config = dict(
    n_layer=11,
    d_model=320,
    n_head=5,
    n_kv_head=1,
    head_dim=64,
    d_mlp=1088,
    vocab_size=13685,
    activation='swiglu',
    norm='rmsnorm',
    norm_place='pre',
    norm_eps=1e-05,
    positions='rope',
    rope_base=5490.0,
    rope_fraction=1.0,
    qk_norm=True,
    attn_scale=0.125,
    bias='none',
    tie_embeddings=False,
    parallel_block=False,
    init='normal',
    init_std_qkv=0.025,
    init_std_o=0.0,
    init_std_up=0.025,
    init_std_down=0.0,
    optimizer='muon_variant',
    lr=0.00311,
    lr_mult_down=2.0,
    beta1=0.93,
    lr_head=0.00629,
    warmup_steps=30,
    schedule='wsd',
    decay_fraction=0.27,
    decay_shape='linear',
    final_lr_fraction=0.0,
    batch_tokens=65536,
    seq_len=512,
    doc_mask=False,
    train_tokens=367400000,
    steps=5607,
    dataset='wikipedia_en',
)
MLP neurons of a small language model. Each row is named by its layer, matrix (down: output weights) and neuron, and shows model dimensions 48-143. Each number is 128 + 24 x the weight over its row's rms, rounded and kept within 0 to 255. A neuron's up and down rows have the sign that makes its largest values positive.
After each neuron's rows, "fires before" lists the tokens most often just after its 100 highest values on Wikipedia text that the model never trained on.

L3.down517 [165 108 107  78 141 138 166 152  99 112  70 129 160 143 121 174 114 149 118 127 112 141 124 108  97 108 106 109 114 140  96 127 131 167 115 113 133 158 102 150 142 101 148 173 127 131 116 137 154 123 122 147 125 155 168 133 138 133 150 131 140 129 148 135 164 135 165  91  98  93 168 151 114 112 108 128 109 112 152 120 124 190 128 102 141 170 109  77 173 120 144 113 125 142 166 127]
fires before: "0", "9", " the", "8"

L3.down523 [119 132 143 142 112 154 146 113 134 124 155 124 172 117 149 113 130 119 122 121 128  83 112  90 118 131 140 133 133 112 114 123 122 115 123 150 124 169 140 132 121 122 102 138 139 182  78 149 142 116 129 169 115 109 166 140 182 118 150  66 131 123 156 104 131 140 153 160 122  57 164 121 125 111 113 145 139 109 112 132 146 122 107 119 153 154 133 181 110 129 111 142 159 132 179  72]
fires before: " "

L2.down124 [ 99 146 145  97  85 133  98 148 159 158 148 142 139  90 140 107 129 159 154 172 121 121 147 100  93 142  99 137  83 155 115 112 129 133 135  92 146 177 150  90 137 151 116 128 130 101 144 180 122 139 159 130 121 142 102 151 118 117  88 146  90 130 137 148 115 153 149 114 128 145 128 168 146 114 105 116 189 118  85 142 142 122  91 122 127 149 139 124 132 147 109  99 153 128 133 106]
fires before: " ", " Released", " (", " -", " –", " |"

L2.down990 [121 130 100 162 121 133 171 102 153 148 134 183 138 161 152 122 152 129 156 154 163 102 134 116 137 125 123 114 144 136 142 119 117 156 133  98 133  91 124 100 130 122 113 128 155 109 121 129 120 137 120 159  97 131 125 147  94 106 160 109  92 116 119 112 144 139  95 140 148 124 140 115 138 104 144 150 150 103 139 130 157 158 107 104 139 177 123 124 129 125 106 102 127 149 116 121]
fires before: "1", "0", "2", "3", "6"

L4.down1038 [135 161 114 140 133 138 121 106  92 164 114  87 126 136 137 131 108 142 158 128 106 103 155 126 105 162 166 141 124 125 149 133 116 106 121 119 125 119  67 104 154 113 116 164 140 144 115 123  86 117 142 105 127 143 121 112 146 150  95 130 133 152 128 131  82 129 141 108 134  87 154 133 149 142 153 125 101 138 187 125 108 148 127 100 158  80  63 130 148 106 123 172 153 151 131  87]
fires before: "0", "2", "4", "6", "3"

L2.down788 [155 140 100  81 134 144 100  91 119 154 132 111 144 116 157 122 154 134 139 104 176 143 105 148 151 175 179 137 115 158 131 142 109 112 134  93 134 153 106 136 123 146 128 124 125 147 104 151 100 128 163 144 112 137 122 100 176 115 119 108 134 134 147 161 138 141 124 105 111 146 166 124 150 167 135 177 123 136 108 112 149 125  99 145 125 138 110 105 141 155 159 139 157  63 127  92]
fires before: ".", "1", "6", "3", "9", " /"

L2.down594 [ 74 126 177 143 193 133  62 130 150 138 121  91 122 148 115 132 143 121 169 159 103 131 143 146 138  78 155 115 140  99  74 136 146 115 137 110 100 133 137 120 127 119 140 120  75 134 133 140 109 140 114 171 103 112 146 159 111 117 138 105 114  81 170 107 150 127 112 126  86 114 143 136 143 102 151 110 101 136 102 136 122  74 123 169  99 161 135 110 130 124 102 106 143 146 138 169]
fires before: "1", "2", "8", "3", "4"

L3.down69 [ 92  79 156 173 135 122 112 178 108 134  59 132 107 113 139 109 115 137 101  96 158 134 138 104 110  86 145 134 146  90 151 120 145 129 107 141 106 126 112 109 122 125 134 100 117  99 138 134 109  78 138  87 128 106 135  73 109 137 154 141 110 173 140 111  99 135 137 133  98 154  97 119 133 143 140 140 118 129  94 120 124  98 137 118 145 103 140 147 140 110  69 136 130 124 111 155]
fires before: "2", "1", "0", ":"

L5.down185 [119 141 110 195 144 112  83 134 122 143 110 165 124 178 103 170 133  89 110 168 106 155 133 114  72 118 121 133 146 137 132  99 168 123 137 113 166  97 117 116 121 155 153 132 123 107 145  99  88 121 141 126 125 163 131 118  71 139 153 144 128 104 102 119 121  96 125 136 159 128 139 101 117 113 125 111  93 102 116 126 111 135 138 113  76  92 158 123 151 154 117 143 148 132 125  80]
fires before: "0", "2", "1", "4", "8", "5"

L2.down66 [101 139 110 151 121 168 102 144 120 151 133 126 136 109 134 158 122 132 138 140 155 141 108  76 150  91 116 158 101  98 106 148  96  90 137 128 150 178 146 136 118  94 109  95 108 124 138 109 166 128 121 109 119 172 154  97 123 145  97 131  70 135  92 119 127  67 162 124 131 109 124 143  89  85 138 142 110 147 129 135 118  83 145 155 120 119 119 145 137 160 105 123 120 147 128 119]
fires before: ",", ".", ":", " in", ".\n\n", " ("

L5.down9 [140 138 172 153 154 110 116 157 133 153  89 112 117 112 106 121 141 115 109 120 170 106 141 121 115 142  97 109 143  67 118 161 126  86 142 156 139 107 118 154  79 129 102 150 114 152 150 127 124 128  97 159 115 125 129 121 161 105  72 120 133  91 123 117 166 158  79 115 144 137 150 148 113 113 101 147  98 118 129 116 125 125 116  76 113  90 132 134 118 138 125 145 123 138 126  95]
fires before: " ", " of"

L2.down20 [126 120 111  87 181  88  99 118 135 148 124 119 126 130 109  91 116 113 155 121 125 100 120 121 162 101  95 141  97 145 152 152 102 137 113  82 123 172 197 133 166 173  90 125 135 126 129 171 101 108 111 183 123 112 137 124 134 136 122 123 129 132 177 119 124 131 132  82 115 144 123 129 154 101 151  78 118 130 126 140 126 126 101  78 125 161 128 127 107 164 119 133 166 136 153 179]
fires before: "2", "1", " "

L4.down973 [120 159 156 132 151 151 137 157 141  87 176 102 133 126  80 138 134 119 128 136 119 122  73 152 133 127 137  77 122 161 105 122  97  90 168 159 105 118  99 115 149 124 104 104 124 178  90 120  90 138 113 127 130 145  86  70 163 139 128 115 127 139 137  99 145 111 114 142 114 128 166 170 114 165 128 139 123 131 132 110 168 150 144 131 133 153 130 124 174 127 131 127 161 116 142  90]
fires before: ".", " /", "1", "',"

L2.down287 [132 145 160 158 155 104  86 157 151 124  94 117 156 142 127 124 166 130 127 117 125 138  95 121 141 116 156 123 137 144 162 125 165 119 113 147 108 104 161 106 141 115 153 138 156 113 152 132 175 143 140 125  97 108 125  77 176 120 101  93 123 150 146 163 154 142  85 146  68 146  83 160 122 133 154 106 114  93 150 176  98 120 115 139 118  96 144 136  94 171 100 145 164 159 107  84]
fires before: "|", " "

L4.down613 [131  72 123 133 154 118  78 144 170 141 125 155 104 124 108 149 156 131 118 121 141 130 152 114  85 156 130 163 124  92  95 122 118 127 205 127 116 111 134 113 129 105 104  68 104  94 127 129 116 139 127 117 133 132 137 159 158  86 133 141 145 152 159  89 112 113 121 141 143 113 157 139 102 164 125 133 155 117 112 145 131 114 132 165 129  94 105 160 124 121 152 129  84 131 110 127]
fires before: " ", " about"

L5.down764 [131 131 165 136 141 135 102 169 140  96 125 118 166 115 150 117 129 135 102 122 127 146 149 127 173 153 149 140 108 119 115 104 119 123 160  96 156  94 134 123 162  93 112 117  91 105 142 106 180  84 197 120 163 123  90  96 146 140 133  99 110 114  98 141  79 109 122 108 139 102  85  92 138 101 101 122 111 116  79 130 162 152 104 101 177 132 101 107  94 151 114 125 117 152 115 131]
fires before: "0", "1", "2", "4", "5", "3"

L4.down469 [138 134  94 129 100 155 117 145 124 108 137 114 137 128 106 153  89 128 147 127 108 179 115 103 157 115 104 135 141 115 127 127 130 141 147 120 115 129 136 166 153 128 153 109 124 119 144 127 116 126 143 120 140 108 142  97 137  92 115 162 101  87 144 163 123 122 125  89 152 128 167 109  81  96 136 152 114 118 157 102 132  98 144 134 139 141 126 145 162 126 100 144 123 131 108 124]
fires before: " ", " Goals", " Grande"

L2.down811 [115 166 144 137 118 146 152 117 132 165 149  94 146  71 133 165 137 132 110 123 156 130 112 114 123 124  81 107 151 121 153 106 138 159 114 161 149 129  92  88 154  99 116 115 141 127 148 110 106 111 157 119 166 188 122 123 147 136 154 124 102 148 164 124 174 138  90 118 122 100 156 147 132 169 112 161 122 183 121 114 148  99 134 110 109 119 154  92 100 118 132 153 122 106 132 135]
fires before: " "

L2.down824 [184 107 113 103 129 109 137 168 139 112 131 141 157 123 176 143 130 142 132  96 122 140 133 115 144  86 181 165 118  91 152 123 137 121 105 123 144 156 143 131 141 144 113 125 128 145 109 168 105  82 139 126 110 103 142 133 147 105 109 129 144 113 141  63 100 116 132  77 122  96 160 156 156 152 130 104 150 144 123 112 130 131 142 127 105  93 107 170 120  91 111 174 170  90  90 140]
fires before: " ", " |", " −"

L2.down951 [150 129 123 116 128 121 167 105 131 114 100  91 166 117  94 144 116 102 148 133  84 103 149 116 102 111 111 100 134 136 104 130 124 118 113 129 106 134 139 168 154 164 155 118 116  55 103 122 148 108 115  96 128 122  99 143  97 127 129 167 131  98 175 119 128 128 141 142  93  96 146  82 129  99 120 101 135 153 130  94 188 173  99 126 130 150 141 129 115 161 104 128 106 118 122 150]
fires before: "9", "0", "8", "'s"

L3.down543 [ 70 138 131 114 102 154 157 136 146 127 133 101 144 132 108 138 120 173 142 142 135 120 140 114 148  87 128 103 181 108 131 125 143 124 151 132 169  83  89 122 147 152 149 111 148 148 123 121 114 102 152 105 109 145 121  82  93 106 116 107 146 137 124  91 130 134  90 142 184 161 100 131 147 118 126 139 145 126 140 103 136 124 131 116 114 117 144 155 142 113 114 156  95 120 140 202]
fires before: " ", " +", " ."

L3.down222 [140 123 151 118 108 174 101 111 117 100 112 122 139  78 110 125 121 156  96 180  87 139 116 113 139  99  77 137 137 128 157 158 146 115 104 107 108 160 140 180 133 147 154 138 106 161 147 131 148 116 133 139 141 130 127 105 150 108 116 137 114 129 177 122  87 143  93  87 147 109 146 135  87  88 123 121  78 118 110  92 105  98 108  85 117 136 114 127 142 126 154  97 128 113 107  89]
fires before: " ", " to", ".", " of", "e"

L3.down385 [132 142 110 144  93 106 107 133 150 133 120 117 136 106 124 171  81 152  73 169 170 138 148  83 161 139  99 125 149 115 172 105 120  80 124 120 118 162 136  88 138  60 149 125 125 122 132  80 146 115 104 104  87 146 126 110 115 115 145 129 144 170 121 155 118 121 161 130 123 137  93 153 106 127 121  93 171 160 108 133 138 139  58 158 174 107 136 133 146 167 169 167 145  83 139 146]
fires before: " ", " %"

L3.down571 [130 129 120 143 113 123 167 140 167 113 122 160 150 108 112 127 158 129 141  99 127 134 144 125 140 146 150 131 174 143 148  66 106 119  88 109 104 122 113  91 152 150 134  90 112 149 130 158 133 115 158 123 111 132 144 124 140 132  94  91 144 106 159  94 120 126 144 129 114 126  93 110 134 135 107  94 162  89 129 139 132 135 164 139 120 128 127 153 121 149 149  83 121 120 152 104]
fires before: " ", " \"", " |"

L3.down936 [140  86 125 100 136 179 117 141 127  92 132 131  90  63  78 125 146 129 109 156 164 140  87 116 125 138  99 117 120 117  96 126 137 126 103 113 126 121 158 131 136  68 112 119 110 150  96 139 186 145 156 145 108 143  96 107 108 154 131  95 160 126 123 143 136 150 135 158 110 123 163 124 115 112 151 139 136 149 163 116  92 120 124 119  94  76 171 113 128 121 109 128 100  89 104 137]
fires before: " |", ":", " ", ".", " from", " of"

L4.down567 [140 132 130 144 162 128 113 136 150 127 106 124  74 152 142 105 150 143 130 136  93 129 150 123 117 136 148 115 130 119  73 148 135 170 172 106 129 107 122 134 139 143 126  97 140  78 150 140 121 123 117 140 113 113 149 195 177  94 129 156  98 141 171 157 101 123  85 126 156 150 127 113 105 130 157 133 135 136 113  75 104  94 117 116 118 149 134 176  98 145 130 117 138 132 138  93]
fires before: " ", " the", " to"

L5.down818 [129 144  99 161 182 129  78 135 137 102 129 158 133 145  91 124 139 134 138 104 104 152  97 135 124  87 127 108 152 136 176  96  97  83 120 138 149 131 150 164 119 108 108 131 114  97 147 148 150 169 147 110 125 115 145 105 129 148 148 116 147 159 126 187 107 125  97  89 156 114 107 157 142 186  91 103 148 156 131 155 107 138 126 108 135 121 120 125 132 144 114 150  81 167 111 127]
fires before: " ", ":", ")\n"

L3.down503 [129 111 104  93 112 105  82 108 149 133 110 122 127 106 148 110  95 150 135 142 168 135 124  87 139  93 115 127 174 102 123 169  99 127 121 145 128 129 117 118  96 162 102 148 160 106 125 157 127 127 137 139 103 127 122 144 104 134 124  98 100 104 130 118 147 112 124 132 143 108  76 103 124 123  85  83 146 121 120 107 112 154 145 107 147 143 100 111  97 114  97 104 127 130 113 102]
fires before: "9", "8", "0", "6", "5", "1"

L3.down625 [166 112 102 115 138 145  95 157 140 112 122 109 167 104 127 121 150 118 132 127 157 163 106 106 170 120 140 140  93 140 150 118  98 154 106 117  57 146 147 121 169  99 138 119 138 104 112 154 105 104 153 167 162  98  83 141 175  82  98 135 116 113 142 132 128  89 120 130 121 118 106 100 104 195 152 139 110 135 131 125 132 148 100 105 135 146 108 106 103 144  97  85 122 164 135 138]
fires before: " ", "0", " |", "."

L5.down859 [155 112 131 187  99 121  95 151 126 106 126 102  95 117 148 155 105 142 125 141 127 122 122 153 156 125 140 139 140 132  80 166 134 163 125 132 133 129 142  89  99 110 143 129 109 124 134 146  89 149 162 131 158  86 124 127 141 138  97 112 154 152 149 114 162 112 140 123 140 137  91 101 120 131 109 118 133 136 125 160 107 153 130 149 160 115  93 210 150 159  82 148 142 123 129 139]
fires before: " ", " Goals", "1"

L2.down256 [112  83 115 124 130 139  88 102 151 124 135 100 152 139  96 127 106 198 123 181 149 100 154 126 146  72 164 126 143 139 105 143  73 140 182 127 109 110 117 115  95 102 122 141 102 114 102 141 121 147 144  78 144 124 154 128 109 166 153 146 115 105 144 115 103 115 167 136 116  99 176 154 111 114 114 146 131 124  85 145  72 123 143 134 147 116 121 101 168 129 121 123 127 121 102 104]
fires before: "1", "2", "3", "0", "4", "6"

L2.down277 [137 104 142 116 149  91 155 155 162 174 128 118 113 116 125 114 126 144 175 154 107 140 120 123 158 114 133 101  54 106 148 154 147 173 146 148 107 143 111 129 135 104 151 154 146  69 120 175 141 106 150 151  92 119 176 134 160 133 150 153 143 136 158 109  98 155 120 136  77 147 148 163  84 122 130 117 119 112 119 158  95 124 114 154 139 104 144 145 115 146 100 166 130  75 113 148]
fires before: " |", "1", " ", "7"

L3.down798 [119 124 173 165 152 130 132 117 113 116 126 132 136 143 140 166 135 169 150 100 165 143 123 147 157 165 120 145 107 126 144 140 161 140 124 162 153 165 119 102 109 134  82 159 129 157 133 116 168 101 150 137 143  93 114 108 128 181  78 122 162 148 140 138 115 130 150 146 122 157 146 117 105 157 139 158 139 131 138 139  99 111 165 148 121 123 141 133 127 107 106  95 119 113 145 134]
fires before: " |", ".", ",", "6"

L4.down624 [118 157 156 139 124 126  91 122 155 125 144 103 155 133 111 124 151 139 137 165 143  93 172 156 120  96 123 168 156 131 148 115 108 122 140 169 157 106  80 125 139  85 131  92 100 140 113 108 132 128 150 119  80 126 140 176 110 145 178 149  78 157 119 147 100 144 135 150 132 131 110  93 150 146 139 132  96 121 137 147 154 169 162  87 132 134 106  70 121 107 148 127 129 140 140 120]
fires before: "|", "-", "|---|---|---|---|\n", "|---|---|---|---|---|\n"

L2.down590 [137 148 117 156 135 120 129 120 177 130 106 127 115 133 172  95 144 129 152 119 114 116 117 121 116  90 108 113 136 127 108 139 106 123 145 129 107 131 138 126 121 121 143 164 153 133  94 107 161 122 128 160 134 153 173 154 118 145 145 140 102 120 114 109 113 104 117  85 119 121 165  93 131 162 141 130  97 123 136  68 137 108 132 137 120 160 158 121 150 112 116 142 139 134 141  87]
fires before: " ", " Val"

L4.down699 [135 103 134 140 105 123 121 152 173 105 133 109 141 119 162 151 100 106 162 138 159 152 120 131 143 127 106  81 138  91 141 140 145 150 130 167 139 129  89 173 148 111 144 141 139 132  99 144 114 113  97 102  85 199 145  94  80 124 149 129  97 193 102 163 154 106 143 154 140 123 129 155 142 112 160 115 115 144 157 132 119 160  89 158 151 130 133 118 150 117 166 137 108 132 144 168]
fires before: "9", "0", "2", "8", "1", "4"

L3.down267 [126 147 120 178 124 179  89 124 126 173  76 151 121 113 161  92 143 129 118 156 132 101 141 117 136 121 125 122 144 153 148 116 146 146 125 133 124 113  84 116 154 124 113 156 129 105 132 123 159 135 129  69  95 138 116 145 119 138 137 115 139 117 138 146 140  93 116 154 139  99 145  95 128 135 107 133 156 141 150 122 138 115  85 102 123 159 147  98 159 128 165 163 135  87 113 150]
fires before: " ", " Qualification", " −", "."

L5.down288 [132  91 140 137 125 107 153 123 139 173 120 102 173 155  68 108 102 176 150 152 154 135 112 129 154 107 113 115  94  88  92 131 162 168 108 167 107 140  95 118  98 119 148 118 150 111  75 133 115 107 100 128 160  58 141 158 135 114 157 112 132 108 164 130  99 137 143 121  87 127 134 129 147 139 106 110 105 131 130 118  85 124 113 112 119 124 130 131 137 168 121 129 106 116  99 130]
fires before: "0", "2", "1", "3", "5", "4"

L4.down315 [115 140  96 107 118 121 108  94 130 157 149  90 169 112 142 139 127 133  83 143 150 134 113  95 116  99 131  79 134 117  87 122 133 150 151 124 136 135 123 141 119 130 196 102 139 155 143 104  71 143 123 144 159 140 152 102 116  91 148 144 115 157 160 126 135 127 138 132 104  53 184 103 133 109 141 161 100 147 138 124 116 128 104 138 147 114 129 109 110 183 105 119 134  95 114  90]
fires before: "2", "1", "0", "6"

L2.down601 [105 122 106 137 127 144 121 100 153  94 142  78 137 113 151 110 101 129 179 136 134 101 121  99 132 127 139 142 150 131 144 165 127 140 127 138 145 113  81 153 142 163 122 115 140 101 104 118 106 126 124 132 124 124 100  76 115 109 111 165  93 158 119 126 134  96 148 119 156 146  68 119 125 136 122 118 117 146 162 142 131 173 128 155 127 117 118 101 130 113 184 119 150 159 153 151]
fires before: " ", " the", " his"

L3.down636 [132 116 107 161  91 136 135 130 125 136 145 144 130 140  99  93 142  75 138 114 138 139 139 117 160  91 132 152 169 130 128 109 129 126 133  99 177 115 124 123 109 138 120 114 136 145 144 109 120 149 147 121  98 120 152 123 108 149  85 135 163 177 158 131 127 110 111 118 151 111 147 138 157 111  95 114 125 138 108 135 141 174 153 107 130 124 101 153 130 169  98 138  91 155 148 131]
fires before: " ", ";", "ton"

L3.down776 [ 97 112 116  94 114  99 147 132  94 145 152 101 146 115 127 123 147 161 152 116 139 151 113 116 104 138  89 134 137  94 151 124 127 111 139 148 145 147 156  89 141 128 133 100 123 104 126 114 136 139 147 133  99 135 155 100  67 151 148 165 142 107 150 168  97 117 161 168 136 126  66 100 149 146 127 102 113 150 136 152 158 119 146 131 136 141 147 164  76 144  83  83 118 118 123 131]
fires before: "1", "5", "4", "3", "7", "2"

L2.down699 [126 109 118 138 156 153 166 149  86 126  81 108  96 132 106 125 109 125 140 130 130 120 113 103 146 128 122 138  94 130 115 142 113  95 125 117 167 158 135 157 104 122 160  91 147 126 130 130 129 163 111 103 133 118 101 121 126 114 152 101 135 167 133 146 155 103 144 127 118 127 125 139 121 123 110 138 145 156 155 119 143 123 157 168 147 127 101 121 129 127 129 145  93 101  93 164]
fires before: ",", " |", ".\n\n", ".", ":", ")"

L4.down598 [150 121 137 105 113  84 121 133 129 108 122 109  88 118 150 164 148 152 143 138 154 116 116 182 118  99 155 161 123 151 127 129  96 154 136 131 114 150 155 152 116 139 129 126  91  99 109 159 150 147 139 141 180 161 155 111 126  85 181 101 147  91 116 157 137 154 172 140 145 144 181 128 121 134 164 126 163 126  51 158 135 115 109 125 148 129 104 113 177 107 183 124 157 102 120 107]
fires before: "1", "2", " century"

L4.down264 [137 126 119  65 149 127 173 112 120 118 118 135 143 128 154 153 143  97 162 119 149 171 125 106 160 118 111 133 146 173 137 139 131 127 118 160  82 138 112  93 146 117 110 158 110  99 106 110  85 158 120 127 130 107 135 126 144  69 111 122 111 138 140 151 131 167 107  83 104 129 126 105 148 123 140 135 137  89  99 172 151 147 112 144 149 122 112 168 133 109 141 142 117 143 124 156]
fires before: " a", " an", " also", "\n", " |"

L3.down857 [107 139 103 142  84 143 103  92 166 160  99 108 124 129 141 109 128  99 102 129 126 167 113  83 150 120 137 162 140  90 131 154 167 118 155 162 122 117 122 129 122 123 148 102 129 173 128 143 124 155 142 176  87  93  99  99 138 150  83 127 147 131 157 186 152 141 169 123 164 105 107 123 122 110 118  93 106  98 120 135 157 130 130  99 115 131 109 178  99  94  94 150 137 141 140 121]
fires before: " ", " L", "s"

L2.down28 [116 128 114 166 108 149 103 120 120 148 118  61 132  80  91  99 159 178 100 127 133 110 115 147 106 120 141 119 103 139 117 137 127 111 124  97 137  85 129  93 159 132 136 139 134 114 134  95 116 109 108 120 142 127 145 119  81 150 172 153 144 148 129 124 100 109 143 130 107 144 157 118 118 129 129  70 102 143 104 115 156 105 132 154 121  91 138 111 151 117 109 136 114  88 119 123]
fires before: "2", "1", "3"

L5.down975 [129 147 133 110 139  80 111 157 127 115 120 115 138 161 114  92 125 154  92 116 141 161 149 104 112 120  98 112  82 147 111  98 128 147 138 133 108 160  76 126 139 119 143  97 161 110 133 106 120 121 179 165 101 123 139 144 116 142 105 108 125 205 160  86 108 161 155 125 122 136 157 116 139 129 115 171 117 129 121 107  82 107 120 139 139 185 126 120  99 119 122 128 162 148 135 104]
fires before: " ", " No", " Yes"

L3.down142 [139 131 125 176 125 104  78 133  85 143 132 133 132 126 122 124 105 124 143 122 113 118 155 133 113 154  85 131 122 125 155 124 140 102 136 134 126 178 132 133 115  96 139 118 127 127 133 159 109  88 154 129  98 129 143 152 149 131 104 151 123 184 146 149 120 101 112 132 138 141 137  84 161 144 152  56 111 116 112 107 111  74 120  99 141 141 112 104 124 182 129 137  95 142 131 181]
fires before: "-"

L2.down936 [115 120 116 146 128 127  77 129 123 133 120 138 102 125 159 118 128 156 121 140 147 102  94 173 191 162 136  79 117 116 143 164 135 132 156 132 116 100 122 134 112 136  92 113  97 166  50 128  98 126 133 128 132  73 144 132 159 144 137 125 169 157 141 103 157 119 123 133 171 119 136 140 130 117 137 170 153 166 101 122 137  86 105 114  89 119  95 131 135 123  97 119 147 149 111 100]
fires before: " |", ".", ";", "0", "4"

L2.down398 [131 146 152 143 116 155 138 131 140 139 107 120 167 130 147 131 141 105 145 133 154 133 135 181 111  97 190 138  90 130 157 113 172 130 119 118 126 130 119 130 128  90 161  84 137 123 131 143 191 142 134 159 108 134 137 108 170 108 146 123 136 133 143 133 131 138 115 109 104 113 102 140 130 117 148  94  92  96  88 158  82 136 146 144 125 122 158 113 161 138 153  92 124 124 124 136]
fires before: " ", " The", " Nord", "|", " V"

L5.down802 [129 131 126  83 128 163 140 171  90 101 116 107  96  97 139  99 144 122 133 145 150 107 177  94 121 113 130  99 104 133 142 142 113 101 140 126 107 115  97 127 135 130  89 148 166 107 111 120 131 114 138 129  81 122 137 109 138 114 120 120 117 105 157 152 106 167 118 114  90 120 136 125 133 106 117 182 116 148 133 145 177 163 152 183 113 114  86 143 177  95 145 166 148 131 136 159]
fires before: " a", " an", " the"

L2.down463 [108 118  77  86 136 117 124 121 127 135 104 131 132  94 136 134 145 141 179 122 113 130  95 122 137 103 146 155 141 111 106 136 139 124 156  59 127  99 150  95 155 127 117 119 142 139  99 106 110 139 140 128 178  86 122 157 147 122  94 142 146 103 182 143 107 120 139 123 128 165 139 108  85 158 132 140 140 122 160 138 147  98  76 109 138 144 114 111 152 121  77  99 131 115 149 191]
fires before: "==\n", "==\n\n", " ==\n", " later", ","

L4.down19 [132  68 138  85 134 137 142 140 110 141  70 139 142 185 119 120 159 153 147 131 115 164 147 107 105  89  99 128  82 116 116 116 147 179 130 113 132 154 139 148 151 120 156 123 131 116 111 107 135 104 128 160 149  67 142  95 154 104 159 150 135 127 145 121 119 119 104 143 102 103 150 129 122 108 125 144 101 122 120  53 129 103 126 136 103  83  93 157 136 126 130  88 134 133 125 120]
fires before: ",", " the", " of", " a", " to", " that"

L5.down594 [137  98 154 150 144 115 137 143 143 113 123 151 144 105 122 132 106 178 103 128 104  98 155 113 121 114 161 150 173 127  99 117 136 161 139  83  43 112 120 110 131 127 121 136 131 134 132 162 142 117 128 151 142  83 125 173  66 139 127 131 128 143 161 141 117  81 110 110  99 122 124 129 124 134 145 126 121 110 146 133 121 131 135 155  99 120 127 122 152  91 157 127 105 116 137 108]
fires before: " "

L2.down876 [167 140 119 124 158 144 132 113  85 129 105  88  90 143 186 143 123 130 136  99 125 133 141 140 105 134 133 135 142 100 142 103 138  68 112 149 148  98 123 125 130  92 114  82 148 128 158 133 146 116  87 125 108 122 136  83  99 123 127  74 165  99 172 147 147 122 110  96  94 153 132 104 170 173 161 134 141 137  96 131 161 152 129 115 115 130 164 135 152 107 183 155 108 126 128 143]
fires before: " of", " the", " |", " .", " his"

L5.down893 [136 138  90 149 113 127 143 120 130 153 133  98 115 145 118 137  93 142 109 159 151  96 139 128 120 163 179 129 134 140 142 113 138 133 162 122 135 150 140 178 152 124 132 109 138 122 172 102  81 127 105 140 112 126 123 107 107 118 121 112  94 157 107 171 141 128 168  73 113 138 132 125 115 102 138 122 131 111  98 150 128 110 110 153  92 118 158 100 109 126 100 150 133  82 125 159]
fires before: " ", "-"

L5.down921 [121 147 120 101 147 142 123 104 148 132 105 154 123 147 119 149 115 115 141 154  95 151 143 134 173  90  96 116  92 133 107 166  94 166 106 141 158 123 121 166 107  83 106  94 136  97 125 112 153 101 128 111 158 119 121  97  97 143 148 131 159 172  97  86 138  97 124 176 107 156  98 110 137 147 137 194 106 154 128 130 124  74 116 168 106 132  85 161 147 118 130 143 146 152 133 102]
fires before: "1", "0", "2", "3"

L3.down1008 [120 120 112 187 118 119 108 116 120 177  94 174 113 126 151 167  69 123 109 102 126 159 157 124 139  96 114  72 143 105 149  83 116 151 144 140 166 159 156 125 147  71 135 121  98  86 124 105 110 106 122 114 170 108 151 108 164 141 143 123 121  89  84 107 145 137 118 131 116 136 131 157 120 150  92 156 144 137 107 158 135 129 121 102 121 161 119  85 138 157  78 116 139 148 132 116]
fires before: ".", "3", "0", "4", "1", "5"